config.toml
n_kv_head = 1
d_mlp = 512
rope_base = 10000.0
init_std_qkv = 0.0462
init_std_o = 0.0
init_std_down = 0.0
optimizer = "adamw"
beta2 = 0.95
final_lr_fraction = 0.0
dataset = "wikipedia_en"
MLP neurons of a small language model. Each row is named by its layer, matrix (gate and up: input weights; down: output weights) and neuron, and shows model dimensions 32-159. Each number is 128 + 24 x the weight over its row's rms, rounded and kept within 0 to 255. Numbers have three digits each. A neuron's up and down rows have the sign that makes its largest values positive.
Before each neuron's rows, "fires after" lists the tokens most often just before its 100 highest values on Wikipedia text that the model never trained on. A number after a token or word is its count.

fires after: "\n" 68
L5.gate238:160121079108125151109149117168126148138095095076133117122125162136144089104107104165118177141114115131124113163099131159137124128132101116129173157157177140102111127138102107123167109158171109118127126145106072172145124078089125105120124109078159143123100138110122124146157104131093171127104132144112097143156156136148093130118142130125115110132104143104096151123096140100125123140113
L5.up238:103127136097078142116091125128146094113134089148153100116142084131123112114172117152149087125083143158085126056153104138147112158118160140093096170151147126119108115147150145144114118137108117148145136138105113139125148146151148127112150119137120117125157145106102089170139172114145134187110122117132110157082101156156105147135153133160137137143195145117142167117116139178138181142122
L5.down238:149130083075113181107130133125108129124113123098073152119151133106092129137167129108136151103104148153098109143109133144164108104152123131147144151127110147084099137122130159129123111121150101126129132147144128074129149093118134135142156157143120129132120149117149088099172149097131201146162154136108137130120133118144100092111132107149108139160117158124093142127143127141110093129126

fires after: "," 42, " ." 11, "." 6, " 0" 5, " 2" 4, " 4" 4
L5.gate60:089117123130126115139147113135111105120107118135092115127137168115121142120128156123134140127135116115127114139171152160147179157089138117154124135141189159126141163121114161133131139155137125169117131107142132124104122123112167094128170139128086134117086123139116166113126142176124111104158142140144149111117155145105136095156126123180074131124125134124167129112122133115172114131110
L5.up60:114135053152097121166117101138095148135113135147064151132121177155144144150128139139108097112112141068109106168137133149177132123082110118132112161170153131121123136128126122146116120159129121122114133080112139154113177106095072151106087167171138157123129160137101113108149140126131137126168156124128115166116138109130151101129124130106103147113149145115100107103148172125154088128143
L5.down60:115095110154119132108142133146115154121125130113110134128114145086071133159099119094131126134155152105141128140145117143151135158108143143151131096110111117145151123139124164134147092151103135137115101119182151159094112136137154131123189102098087126111126130138113177145134120109107077181145083145114124166132163118142160091151151120129142140167124124094171139143147142107074097117124

fires after: "." 49, "\n" 28, "==" 10, "===" 4
L5.gate326:112191135150171093095107121157106099160092058106122095124139112148150088092119117087127135170070096111136138135097103170155176132132083143111127098114137144112129167120123119128114095146121145124143147104133129140109144112113092158076144167128142152128107166130114089114113155126142124125128130129094112101154105158111118154117115143187127093143134116116159100114114099101151133128123
L5.up326:154115121140119118121106145146124178126105155104126158145106117110141164102107076099123162107152109072118122099151106124168147123148097165142121135146165186112102135104145130133137119101110122164134125106136150138090095164158128111152073147157130155103147147151132133130164067136103147127168130127117104131139105134170128142137113136149156104132141111148179093113091068168120123167064
L5.down326:078163098143130141106146148148129126142123105164163110118145129133138128127099143093117081170109138158084141139115085178165137219137112138181098087151163149152141141125138105090133111129124130162134124148159108111142109052139120114091129131103133137155120104133130133103113133102131137149129149103127120117179102110110158104108132157161123090101114136191180143142170119124140141109131

fires after: "." 31, "\n" 22, " |" 13, " (" 6, ":" 4
L5.gate117:119138125126129083148148148141112146129144071175096104108150109110119125106127139118122136133095151171166135151072110139139176156122143129156117118120190160117140153157132124166124181146138142120110096127111135131172158119114060144108148128141119125166086157108128129113162141126163101118124146093112126063090164100120144134145169133146121151167161117127103139117188137121079112144127
L5.up117:096156142099119090127141094089139107137168139172121130152096124101192139163144116134128143119109116132136091118119096187072143136194149163092128095133139144110133154142130121143120151103132105146147114133099114146114139095141144160126114160130142154098146159160112103081122130127159135106101141097149165111145160148109117150138148108153123074133116136118147124197109119133101139111095
L5.down117:140117130119077138167110145162118109092123144102107117117119150101190165106150110101146118123156130074072131101113111142129139128175146101130073114118124080113133100105155120074116127107108137110151159162092134117091101233113146104131156141162121101154125127144111089115144116139131137147140150127137143102150100117121099125150132118149114151080102108125155136117132110128123113133112

fires after: "\n" 30, " " 7, "ore" 5, "==" 4, "ame" 4
L5.gate100:123145104108131162128139131162086105134097085125126116104125157118144091112169087087145131117125122165137105118139135145130107129140152116146142095145144099127107096118092112168152085141149129105085111135114122148111122144126148083114118114101139105123099092069089135164142101107142139136070181142116143152166121174151124156096149151133142103132110105124143094153119133119127091131158
L5.up100:132107127088081158135121117124119115126098121096127106145139143149136127143126130101184124102107116126081087124112138126149123139121092119113161100187134118137125125134136140174140126158153110128132176111089122091156117135113149117137108095108114109100104100130113102129128088069147160162117153156152109111124134128148153159162189150110155143136143108162116159118126118117096138121122
L5.down100:121087118108172129149132127115122105137148110124127090160070113097092153129129128111118127116129130117107096165148145129167155110159118176122155113082118181132147141147114130079110111112113140137132075116190134158112167081142141148120111129139120105134153133153121114108144128118148153163154110086150133113140130100148119133127118159147100107140120171104083159104100155160099098138128

fires after: "\n" 94
L5.gate185:124134091122124117096170108168121144102111100130144147127128149127134106062120149134162152116093108172123158142109119163126142166125116124123139141109140134115124146142100158131182116118132107106139094135096125137151119098033116116108158117152138139146176164150105115119099114108092134105101165165123114154131109137118132169100108101168140104116121106131141096098126119148151094186107
L5.up185:132149168122133128146146120151118158146138116133113115175149130138111162108151150123125149144147128137123108098080138141146148124118115143193149086119153125091137119148132119161152160141088127150137158140132096177149135133101066103151147061095121093130109127084141098123173125144140110141107104127147124086120172140132133130094136107143127133111140124128169138130119148127149171152143
L5.down185:121127082092116129153115118163077171171126133113110128187132114124137137116101117157119122147131096126092125090118126134186139122163141132166107114164117156184151149096129165112131148112148093103127107121127123128121097080112109133113097137118097119111128131101138123065157125096156162102116113160108109144130113140106140079110126111171113132086152145106092119138113111179114132135117

fires after: "\n" 23, " 195" 6, "19" 6, "18" 6, " 18" 5, "born" 4
L5.gate320:139129171148129130128092164163080067126119126134133143101147144113162147148124130116097126115141071129178115100127129067166175137109125095116141124146145099094117118081138132166132118090096151128116104131119131153128093112120111110153112088103141147177084114155149103093113140140112110098116155113063099096138095140148127152118125140141118108136120106160154139116142134150125110139087
L5.up320:147116122172084133103104123118130099080120134102164137086112114129111100141100150102114143106129132143129130095128145083110099147121116125093128161088093150126099096166144151143145131108109156115139119144136105117114102158162137096126134083113069089077127078114126151170131136098126118130154112113125158130145135106127174152101127107122131127082127138184119117109157132125123146168119
L5.down320:125069137147133155120081128107164112179135161091104134124179127140096131124153148126133136141117142141136162133145148138100113158131120113127113154153081089149110134149109180125127116094170223163155088128149118139146111098133112143148162161113134102175129121133118122143139112142068135146138117139161135153127137141136170109137103100135112131122104145118126132154141160118126094129176

fires after: "\n" 39, "." 32, "ased" 7
L5.gate167:134120107141140131074099134151120154123162116134148118107120135089132091112094205128115092121131150125135123119100101170135149126148138112114106115127118122098149144134135105163118114115107135125136125124104087102119095100121138127115119177110118152166052156123150091142141127146085132122127173098104154159111150119098176116137108099173100127160133056100141131087163099130113101131111
L5.up167:158159152151154122111129098112113153093097130123150136134096115110126101116139127128085152138068141080139151129074121128148100133170139097142120129153135168091093128158141102140141129139176107096119073118118115098103090144139080124093145137078146133139152109152091124132126120087154131109119113151151129172100139131082124160116159097104118127114149097122122138169159137132147108146104
L5.down167:133137163102118131112139134113144159122166126173171117140157150172118121157159154134133137108123137132127131096107124111101078117168191125113113139119097159133158144177129134152145133130132113148111142118113097122109129202141111117127101131100124118155152133138110118136141102108134088137155119133145166140142091169083075118153179106128116124174138108161140084139135151129104153146166

fires after: "\n" 31, "-" 7, " |" 5, " \"" 5, " e" 5, " An" 4
L5.gate479:153121134152176110108128126098085161138124112152092104146162131111120142128130156146130122093117126124201113119115107136156165147131138139125125108120168128081104117103149157113146121147106135120132096123110132118157143075120117138126152139112098122101099133110140144110141186166096130081147119077107148126068157157160130166094075109100067102120156106139117114108143109137146146130134
L5.up479:100132110123154103096113129101165125158133152118148127111110102089125109199108096164133144159145118124135111135102095092095105150135139114089136121120111136144132123122109154152134137126149145086141128129123124149142097148126105161155118120145154177125177144116117141151095123100161124147132133136118113139125108136140125127121161100158145122161131136144105162131168139100115133109145
L5.down479:100176102120157156094106130115170161099074141138116180102133129103130117138110166151130090119147155132120109117153095104126134107118094111110060114085104151130157115108124112151144123140094138142124140151137149127103138098151123115138142138162102112138124127141110097091147111134100127077110113097149091090127129133102144111174109159137155149127130106109125122089085102165117145134122

fires after: " (" 19, "-" 16, "," 13, " \"" 7, " up" 4, "is" 4
L5.gate233:127184127135135148165136131112102142133125166122146094129142113145129138142157135183182091124116153155134144123136119139117123160128165099136113119132172143137092101123084127115138136086168140149117093127133122163138131114075097131123108142174147189150138150101140141131193148153101150095122165147135122172109186160079106134112146120139098136148123077108156111146141116135138118126131
L5.up233:075163097132154133146101169115118183158115133108183136131132136146168147140120117140158089122108115100118104127121153171113126169141116146156126146125145140095161131111119150103167107137147114161173116139143069072156148143101119102139119074155127138154131161138159148101143111123120122108101150132152169137149126122169156125142156125161109136120135128106106130135157103153107119103114
L5.down233:094132133142098052119135126098098109141154119151153179125141166133117072112094110137143157142100123114149155135165094110155142142176141088151135093084104139173073083097116089140127113151109153099101150125111106141101134150129109116155133113169154100126126137141116130133106115115134124178119105136112109172140153108085112129166133149142112129133121120133124100125168125128086091127115

fires after: "\n" 55, "." 17, "==" 5, " (" 5, "===" 5
L5.gate61:113148136143151122140166143111109096115119125093112129115096115125158132091107140156136150184130120147135101135121120167139168099126092121132109126123162100110097132137110129121116110111121120142128106122122120111129134090073105110084099153127139136167133125120076099115133157144177106097129194148098134126116132137097102110170108126145087148144179083124115112103115098099102081128120
L5.up61:136114159157101142130142133116129169110119106117145135112122131113135187122125077100175140069138091102115158119097127124135094158094147132134174120101136125118137138129129130124142173091114128174139146101084145108097136176136150123138138137152095133090149126105092167110118114156140145107146094167145128105142140171118138137133133086138113153132136160121100124138118126140105112142112
L5.down61:095073150147103149128086121120129095102141113127134100122112135145127164140124151122105110139079097148133123109166092116132175150142133139144125149127114092127111116119173099123132115117188139155139105158137149121116094022129082104113115136118132078183104117128136149086086094140126114147118137087115134154156123152117137119157106098132126123119175137112139116076109134104126134119113

fires after: " |" 23, ":" 16, "." 11, " the" 10, ")." 9, "\n" 4
L5.gate363:159191165138146104103112099159097124129147110168082132120116165160123068093140175128111136133126095145128136092127084132132162131146098120102139100159127120127104123142133135159166099157149154106125130148082149106134134118114120116102138162119161114138114180158105101134125133117131150114114134160156160112130133152104141124143130129159129155131171097113162114145126135135149107157075
L5.up363:118123155126156208127164086160112118174119109104128109133170120140151093128131105103149140165167119096116108094161103115099168164100117143117161119155097128161141149155112110129102107131116134101094121133153109120162104094102153097161119113164131131127112131137107147120139175167128122112097154134128112122109135121102117141114142118115132134106111143129111151121097172115155111049127
L5.down363:146138140122142138098108157167109123116098125125068185121132125138118141106146110103090127111122131115157148117129130123149122095132147084158127127137096144124122120086107178124141129116119092123140080134106141073138089166150143105157127128112117127116049126147105163152150117091111109133133140139206132124095150168123118102140106156125142106068097095140145142149100121107171100176129

fires after: "\n" 49, " |" 14, "==" 10, " ==" 6
L5.gate385:108163156138135132196140115164124158095144122122095111138132111130096105162161158126101148149162109148133127133135090133137141124149106162130113098088171135111169141149153116146171137118128118105134117110123116141116144081128135102125128086086120117138086125120128126122139154141177086140145113108124132133133158132135098134116173142132117123163127103100137148114124102150097126132108
L5.up385:136123128101179143112153108109098109131125144103083125126100091133105117134123140121120183112141116097108085143131139131180111118103092135136145109111139110147121154126096126131105155107185131080118132155136141118129107123114123122158120132142134133146169105093141176131083131155158156175115133155133101108134096164151126127167152159132171151166117138180153151139071128105162136093129
L5.down385:103164125143156148122171132127131185066149118119073122155151112129126118128100137168171133110114100130112107098148133123140125146132142095134117118138100164136135136113103148128132119123125137143128170175127123098097137039134137124135157133112117153100101089126134109129137145155120119082110101156157162099132126177121108085123125147139102116111140096148092088122132128114116129180121

fires after: "19" 19, "20" 16, "198" 12, "18" 9, "200" 9, "197" 9
L5.gate223:164150138175128127100159138159101129171106142079122114129106126081129116139172172129151113133141132113155168120122115113166137125154112088105095149165121086129149112101112109183136129123149125104111066119138110154140082112129097109102124125112135097155118155142117130158151146116056094102152130140135110121153107146122133145128108080177101164095098097135151124143123132125076140178101
L5.up223:160182143064156096107103139142142091101129156139155150140125149108148126134095134116131101124168160158096098135127115164127084113126093116085127148173139136174147143137118135113145138127174119126126096137109176087161122141132130126165117124099128142125160165108125123131136142112113119085123160080133167135124132109105090151142128148139120141152134134152157112132157140141145102098133
L5.down223:155145144136145123134075137179142133121150147144120104109150089104138118131198099120162158100108127107140108172153113091156131127148103124139126127092111086135130074142146116119114114148172116110098094138149139118141096184126134094123108147135102128145110167142162144125149139132091136140150118159156111100138141146107079135125089102133160124141112123152149116181141160107138124132140

fires after: "." 65, "\n" 26
L5.gate164:109136123113143118116152109152121103143146157116127100097165152115133118138101137132099113093147124099088162123113151138100123135151134137139143120117153129093125146149174101157113131145148186163152111125086144087120138128135150099142106140147107127158075105140150159121157125120185157160126119139120157129129143101123121122099150093135098161140153068093122140129133153132097136149126
L5.up164:127149163129152101144142109092182134160141155116126110126132110138167122140152161155098094131089140114107149123154128105150112098128126098128167091114143131146143113146104097159129110137113159168119120133138114102127146112130193095107114184115164106128150123123194143122118113117138127141091142135093124151120128105098133118093104135160116095077146126132157132161082125096133104154112
L5.down164:129107110125128150143109107183137142104138121132163123121146116181130128128140129118121115135083100111128144124164133107113110138152161116135112110105098154123108141184138108153151113110134154125128094125158130147144135255138089113118129127104155109151115151111076183146110101108121151154153138114110119085135092120112158150145136130105122168118105115129097105141121147114140115116133

fires after: " |" 33, "," 19, " (" 15
L5.gate260:142140092146115146100115121139142138127150133119104117134131133127073155106107176165111089107141136154136122151120139121153198143095153164114099110117160168139118122113204184175107162122102140160147125121122125090086160080128111111131155184120125131156098131112129097078152097115100153100099103133135138153083122134129137136120094149118143093125142150122129108116153118111125130122074
L5.up260:087110098100150157145093079105101164119107174174155133118152139101131095120118119114135127103144128152106114151100135109168097082090152103124137123122121157117160134105148120150121122116152128108100130116092112127156098139150114140101095154107181117105139117109132110127134109157139108094118171141140111116110138134101150113158095146124152138140140159113133152139121131178088070142095
L5.down260:095149129112096115074093135165130152111081125146141177128102114110096106111093138145104119126154128100115128170151132153148146119095093143093136132101148149150131111131144132165144150092090101144096140143136134124158171112161166140153133168156125138135155157166094136132126115119148171138109111123157136087099172096098102128077140127171126134173074147129127122133126120163119139155123

fires after: "\n" 25, "." 14, "\"" 6, "P" 5, "itle" 4
L5.gate456:138135096127108135114142116100108127090147119143111140130139128166123110131174195140094167125136167116100143142109133142145155139169068098126119136114162145141125097114148131141126127142181156113095142106100162135149133105120131099103174121111155143099117103145113138134129133141077176134134120125121137109137120168168088134088154120122141142156128112115146131095148117121106114161144
L5.up456:130142159095134097160127159122139138116157134122137089123096088109140097127114037151149134112075112140116173128103136127112139139123115135169179131117133113115170105121118099112126108147128089122111139115081097154137139140146104134160129145131111107078156098096138141117103148153130132177131153130132138087118117147154134160122135163120140162115136190133116147103108080140153125148084
L5.down456:161135118159172146100109125167120094174132126102122153136150158065094137137104168098124143168131137144088131135143123125136133167172131125101128092141118128136130129115146158142109123105119134119131127134147137123166101003127129115140162122116128102149133151115150150123140115094119142138121145141115116154145068165113161111145121106126138164136134107125101138115172145134140169140155

fires after: " p" 20, " c" 11, " d" 7, " h" 7, " inc" 6, " D" 5
L5.gate327:138082140148117133132113097161131088117124143133108082120102122120089087131115137120136098110156154128112132131129146111123151098121139107119119120154140116108097123116169131166109197140132113106077123148115119111124129133117100169163127174154166109170090080128125141181105140114132129093115105142131145114109129109183210106113119123122119153130123095109118146110143127157156162154124
L5.up327:099145121153147137152145149100108185106172145152142145133140133141138110123094115110153150077121137136086113137112097137105139106089140143156171144078148123181129071157097068157145153157155142105122103133150117117136112112147131119105177085101139127138117093083167147143171129137078145171126135125128137119097154106161107143117148108161137147155119159142116131135162147123112108088120
L5.down327:119148117162168127124125096140090107159094122155134144153111119109173106128107113111140092131109142127102131174135150115097125136110129133158139125159137140145125131139124146115093154166064146132111086126152140112141148048126111107129135152096104142129087103108139097092121111111147137143115102130107132125131165124132160134138143108097167150161148122100131138122122102115116103114118

fires after: "." 71, "\n" 7
L5.gate106:160151135125179138122144105143116111155099119141061135119152163111104168116132102130156139149149128126153094129090146164139142116099127085122196125142138108138134121087130110134124119095157156118077141079113084179130123111117137125108132125108139139175131147130146068155114133142131106125130179109121141151167126147140109149100158123128114152152135140091114138116124135171101110158105
L5.up106:095116081080142114139122162127090145132090131124079105086189123131115129144146124117106147068133165152105124092137146112099139153117107116148142131111127099121148103120131134134076156111132118102133109120128114149128103112103102140111178126144134144099105089081176134142140164141088129128127132121139108098149097118141107130113141106125108105123130146104119168140123168136155155143095
L5.down106:126125128116095158187086150118138141151127181116058125136113112113103115135143115119107095089128137123135144117115112135131105076177146098154142095090120094147131156144175105162143118155119128060146099109129130141123123104137107107147167136120142150131126130140131157117153091125105139120165147107167109140117126093125067121149129135118135145112130116117142078130117161153153126166093

fires after: "E" 12, " (" 12, "C" 9, "20" 8, "D" 7, "l" 5
L5.gate494:162137122186139134086120121139098081103110119089138132094110143122131154103143163118099113087146115142126133156137113120135155110156103132111106089176160085149140130082133127128148107131124141139149077133124146172124124078139138098124088112119166120165142121074140127143125163112088139115136151094061131162113158197136128114100130125115114121128126123140160124096147122106117075168131
L5.up494:147133094133136140139088144108120110118116114153132129139124145129156144163105107179143107140109097075141123108157161124128082107122165117143131148075085128160150133124091138110124131152117081109158120141141132132153172124126190152124178134113124137123130072160108145145126082135112175116104122180146152130147095118126072127126135151119135140119140104132153111134124109112121117141091
L5.down494:115112127138154119091132146121110104128122152135104132080161124087089141106125145138167174142122100126135123123126074085127115101144115141110151094113092115123102080122128124141141089185156122123130131105126088118078132079085111093152175111145147115127149103110120104126094127144095139077140129159112156136139124159122131105155099149129112081139072145144139130127151146149094111140155

fires after: "\n" 31, "|" 13, "-" 8, " |" 6, " Rele" 4, "." 4
L5.gate197:142153123154110101151128120130085110136124101177131068150135145131126092118093135156087159174149124115138159108129120112110188138117085149169141168132100149154100117113128099126128112148166120080112149140090117170170107094087095095106137144109125091118130119142116155113141147106108153112106150123122123155142115113124153183132120107108158147103143095166118100144138103114153106134120
L5.up197:149076107154114106143167106115127125156123109102142123140125102149159105146155085122148154146108163148084103152099183112117121122139143158121148111164122100123103134134100155132105167090136151124146132154115121174133129115124108095091115163148095167128144100093113151158158136146176140119169134181118087141124134151152120168119132143151129130104136130138155153120136114133129132158112
L5.down197:115127125138122159094099117103122105155122150142124099087196139124104124149144115101140067127165126126129135124145122095141144080133119158087098164128141105110114136113159115135117108110073165132093151153148161092122146092110101140153139114127130146093116174184110102123122143161139135136061169081083129144099157120170119146107123150137157135140121093132128140132098148149142104078142

fires after: "," 41, " in" 24, " ." 6, "In" 4, " (" 4
L5.gate38:153096106123150116114103159131089131117141107138147081102123140151104151135161133164122091117084107128080144119156134166146164096164143109122185113128155103143144125081147127156104141135130158156103172150141138102125090109157109156112115150124107130149103138126154156119141120144127131089163123089079167112105096116115153151127090129131122110175119133091143142093167133120153114109108
L5.up38:108116156130164124138094141138092155167105151102103140095087140147176155141120104151114159114158128116159141126137159107136176112138102140076115090119163131131126108085114109140143109108162171140151125158178108117146120142154100168149102128139098140144113147081121121133116117107129143153158150128133121097085087115122155144108138136131113145121109085134098090156074135126156120104123
L5.down38:132090134130118168103095138129132155109093090151140121108096147128159119143136099116113116108158069108109097118132150174167141122100118123127130139067108115140112120124120089141164144132129129122157116133117127114138138137116147156169082132085131118120112126091119097118157139133108140142117164143151137097131126129101172126120172117076118120152130071072134124125113154129158145125149

fires after: "." 47, "," 25, "\n" 7, " |" 5
L5.gate157:093118155142116118076125095129109118146167114088152133162113118139133090121106135120149135128119108086147139119153104183137173121128089140110115159139181130138145133134134127150166157096136151137089097140126143125123102101115131139147138192164165137173139133137100146119154169186159163142148110153147142115147096122122117145129104112103133148128178136130100137145109120151143122129123
L5.up157:108124141126083126133121134076129130113117171170156123111134145100114146118107142122083117110111169102084111121109107112111131105076165158135119112116097111091149102109148133122137148140112104107125138183134133096137159118165141150084136171100154124139128116132111108059095145161148169147116131128089155154101102088096134130146107149129109137167115141119102117145108093147150112148149
L5.down157:117087146066117138094143141138141131155120120105137134118156098129217149166117122163147133127141157121114104121084144125142066132129161106125104142136093093100154130109182136140131120103160160145149125167167116174135159111129121118073145136128115129138123141159104127131134113132138177118142155158105130148146149146132111155148120163138109098151103111144100160122125124123136107112158

fires after: "\n" 22, " of" 15, "rop" 5, " " 5, " C" 5, " the" 4
L5.gate265:105113089114162180114161144137137107142095104110136127119148125134120165130107150116117155113110105141106148133166116136146155118147098153096129131196152159122107097138118108144136160099139120152160083120165114104146133094121158114115151126082110119110088118116138109148116137129144123104128103134135106139144114052116108155108144142112155141121122140107123160149146166140177117119118
L5.up265:132117146092148161123142123113101168135125075121127134125162154120130130160133138133126105110092139144036165111083136112102140130119171130108156124157150117133108121151092107161084132147129122170104127117140130109108150117147150149125127116155148122114145148116146154098148147087120150146107147126136119141106100121114080092073147096167162125155164125109084105150107140130172076108107
L5.down265:116092133142100134131116155128111178109123106071083134121174164123118185141124144103133155101156175136145120128116146112203140118111114085161116115180147145089116118107150113107151150131135106132163119145170152113111123138173161172140159122115106108115105116123125126119118106151151140120125154091156137131118134130074106146133170192178123123102147125109128123147099121162123118126139

fires after: "\n" 22, "is" 9, "er" 9, "-" 7, ")" 4
L5.gate354:148121102137145120100186117118119094136125095109115115107174139135131136121118120154123150117116125145139138116166140134158154109137152129131104118155155137091145091114101096099147090096170087176141136115138072129124166102115149084103119160111154118147149117146163082093143143122086132148095117149094142128122137186169152158103111118126158129120094124093113095138115108144132091132120
L5.up354:121144116147145134126115127120145098098139135101150109118114100171095105133140146126149112097083124109121123116166130146100137143103165110159120134152108138142143118119121093128176117163150122119150087118139117129130124120169129066070134116103094152155145103123127125118145160123129149138151124085107130115117053145124104111138094149122110171120116109109101119089087113093116155145096
L5.down354:127162126114126134113147102094096141101108144114065157134118097109118111140152150138113116153131110121159161136112125156086121162178117132126140104116130137127172151121105091127150101110159125085130161119131175135127101099106086126110163104098127115100180163131111142125135119164114127133117127160127123150177163117108121091103121128119115122131150135143124106122136121137123147146152

fires after: "\n" 24, "-" 16, "." 11, " \"" 7, " (" 6
L5.gate412:102114171149126157114131100153124103105144103160111104140117135125149114139085120136179127159102124102171129158138158138126177095098125067171099104135106124146097097143132134127132113139133113126110149104147121132161117083075130098093136114163103101133120080055124141160150124181160133118068154159128145141130127103096118129114163104158088125134186156119094131123149111123163099129136
L5.up412:107157131185106089104102096179143102100149127118146117123121092122119122162135127114175158135086116127141130131118122125129137097157138105155104129150129178095143092148144134131110086134154126103158191106102072128131140128104096140106095148120126121118116125156120091128162110091156048114095154128130120157144095093124121145107125132179106185119126150125147115112105110129134108106140
L5.down412:107120128122135107110118149152065094087126102140142174129157129188135159081130066113121114081116131140130110152126137145137076094145114117171126137093109137095127107150112116121117123155115154138122158132082109096131139169150157144169150167109118112100133121096128158107111118132088130100109087164110116126127146144117145145113101160122114143150113149139136128101085116117115109091103

fires after: "\n" 36, "4" 5, " ft" 5, "E" 5
L5.gate256:183122103142154128089167135146121113153124077143126125094110137156105123150124149133149103094123088126159142168138097106111152105126107106133122141095115092181107157164130139124157179124108114135123093111108105168116132090127130153204158118132150133124123125087131146091096130155116136140109132112125141125109111174133127127140122163107130139097129099132189109093153131103152089136142
L5.up256:106074070129169126164120136115122110107117096095115122114113167071091164117115117120127124138122148113130166120192122112122101135100106109136121102130119097159129115151103122113144112130100125148099126128158125139078131115125139120160127095132098103120099123143107155186116140144108163128134101141137150165148162138128126113114097132123138129174124106123124150113138176114105090137089
L5.down256:116120161134141115109107122148136157173118102118123150109158148143084112105160108145140111118118118159135156110129164106117127078112104086135121128114111145096118110107152093150121163130132118140071103143155127126149095132169100121089152147146102113151119164124170120131106126171154113136129134146103077118144143141127162113165172110148106145118125109086131109125150125115142146103143

fires after: "." 39, "\n" 17
L5.gate130:085151126111124158114104090138112158127137156137127123110121145130118085150148155144113130134175141175144163145121091128104114143165112123104142115103121141109192142104131149196166141112121155127117112130130149130139072126092100127114093117143138140141077120181132103137138102141138164142124121189101133153121149110149147090139173058160097130127070079124108162121151169120086129130122
L5.up130:110127158133129124110103141112111129128124135139127126109142135138119137153159113102126107122158148108140111114129146107107105095105174138172148136128160143120129146142153078173134116162143155163148132137143131076139131152135132108067145139096125114122159094122133145125176111125165111133142152113113116104110123076106138093116123116155137134123069089097131084087111147171128107115125
L5.down130:150176116133127134105124134122126146157158138144129112186108137176146140147155171114165157097120161128107157122140132077116174124118136156134131157134140158106136101164133104166151150125118142099125135171108098118146142107110166113133118140123128107150139161165115129109065103073194146176081118140123123098124162134124166140130146114114132137084105137141116098121107102099086121142117

fires after: "-" 20, "\n" 17, " direct" 9, "==" 8
L5.gate281:152096071084126068103147069100086071168117120112143102139107126116123104099091153106134115126138135115128135107126143127115135158056099109111125122167128120148175160126127130135161140168103117111112129142118101168110114116088092147103177149120154155111108132164133148125123103161103128138112093096125107108137138122108155129156131070172165137137159163081112169150120118150094091151118
L5.up281:116151130124153113102084106143100103133132118116137094125108135115107126161102126139120091132132106062107122116103102150122112129151077134136147150122132145104111127108157106139139105169109126124138118140055153146147107120100143114047157172123143140115127153115107092149128115112125102145093154108151159127126136143093140131069069086154161103119122106141128143118106130118168137141084
L5.down281:116103135139124102116114140110080122111159127125142113158126130153147128142127133121165121113132138127114133094132148130138126080094112145153099098114059103157113131126192138093158107144148184104116183094171132124097172105143065132133133148116123139134121132146154132162119125091105094109140083117139140126104135119163146144121105091152105110132103114141099102132157145158097134175057

fires after: "." 30, "," 18, "A" 9, "\n" 6
L5.gate345:124128104133137099117103104129122110147145151129156120069175169145116140148121136165123113187139159124118158134129111148087158155117151160082129143113129160106099149043121103124142140139105121127164141104133127138150100110094152108139125134134175121128128158166123148088157162138130142126119121146075140089112164128129139158096158152175142141147089121160151118143206123116113106122103
L5.up345:124096074073106169106112179098129146110140141117117127118162129126131146152149107111073107168129099134114126118149119140124133177157105119125107130134146147102143092121200117156153103092126170123151119083119122120137091136132120118134120148137124114141135124111096145119131088126160127111132165199102181116108148111122121140116153137142142133143117154048108146153100121141124110120133
L5.down345:120114126149103141113105146162134134143173099162132103101130146143117135163135182132159111114145161149179136093150128091131141144122164120115131175092115163097091126147101102166119129114153140080147156122084105121106140139140152107146127151137145117150117151126135104074135143154168067146141136124107106131100142137103114145094139139149144174128111150141149116148117113122117134068155

fires after: "-" 27, "==" 9, " (" 8, "." 7, "===" 5, "R" 5
L5.gate6:132150110136118092110145104113118135151093090169123141081087102122095100141138142104142136184091093122109144143122131126132146172158145125109153133170153140118150094118141160154193120112144164109100107150123114113155133109090099122089131127123125125145147155114104136133120122107110114123138136121121130160093126094143174152152149149119083140115115122133129138148156125126151114137092
L5.up6:100113135146152150087123158156085105150108140099149181102132114146166130116144128153158136146132151100117101161096161090111137123090164090141132127142132119123124122112141162151130101112123115117166098171165077137156063103130121086127097104063154153108106152114137127132142124105130115141088136168105107141133144147115144099096122129132123171116084112142110129102135154134126131113062
L5.down6:162107134141173076141135146154115159126110153178116152088121181180156118148141142135090098121143127136164138154102155100114143146169137143149127099137121111124101115117161151168136105139110214106133134138127128116137121128134162119117086111128115137162116166130124123132161098119130153132107124182112103151128099064123102133131165149165126133125110153130157101148156142139109216155111

fires after: " |" 24, "." 12, " \"" 8, "\n" 8, ":" 8, "-" 6
L5.gate237:075077141156145115128117114136139149142131142119136123129115093114119150084159103112130163114080106132143143105134152146137156138128111108164126094139145131129150147084175178150144149183136155098147116126107127151132142117117144126104170144136133129166114127113087073147120098147143155092123154163149123133124161129121082144172121153128137088109128125074127123141101108126135101138137
L5.up237:135133116140163083121139145096122153120167137122159127119113122106154154117108126154134161096145147114173149138124131117131167161109123117105089133091160110111133127066145138135144148143132148132145139121091135080131092137101083126101135150150147183163121132113136123049124137135155141119066127131139145112071115145109146135113109150124104129119130130102116104137115116128158130160126
L5.down237:110136107141131135115051116127093153114159148142132147137171132110099117094132073137107122094162134148145128124135132159132107097120141132127117137131096091156110111123165109137157104140121118113104141109136127127136131157131099094161110122143162169139106134139073109141113165097141134145150095128130133161099107128136090138095117162121151120080088140142169163131167125108121100123089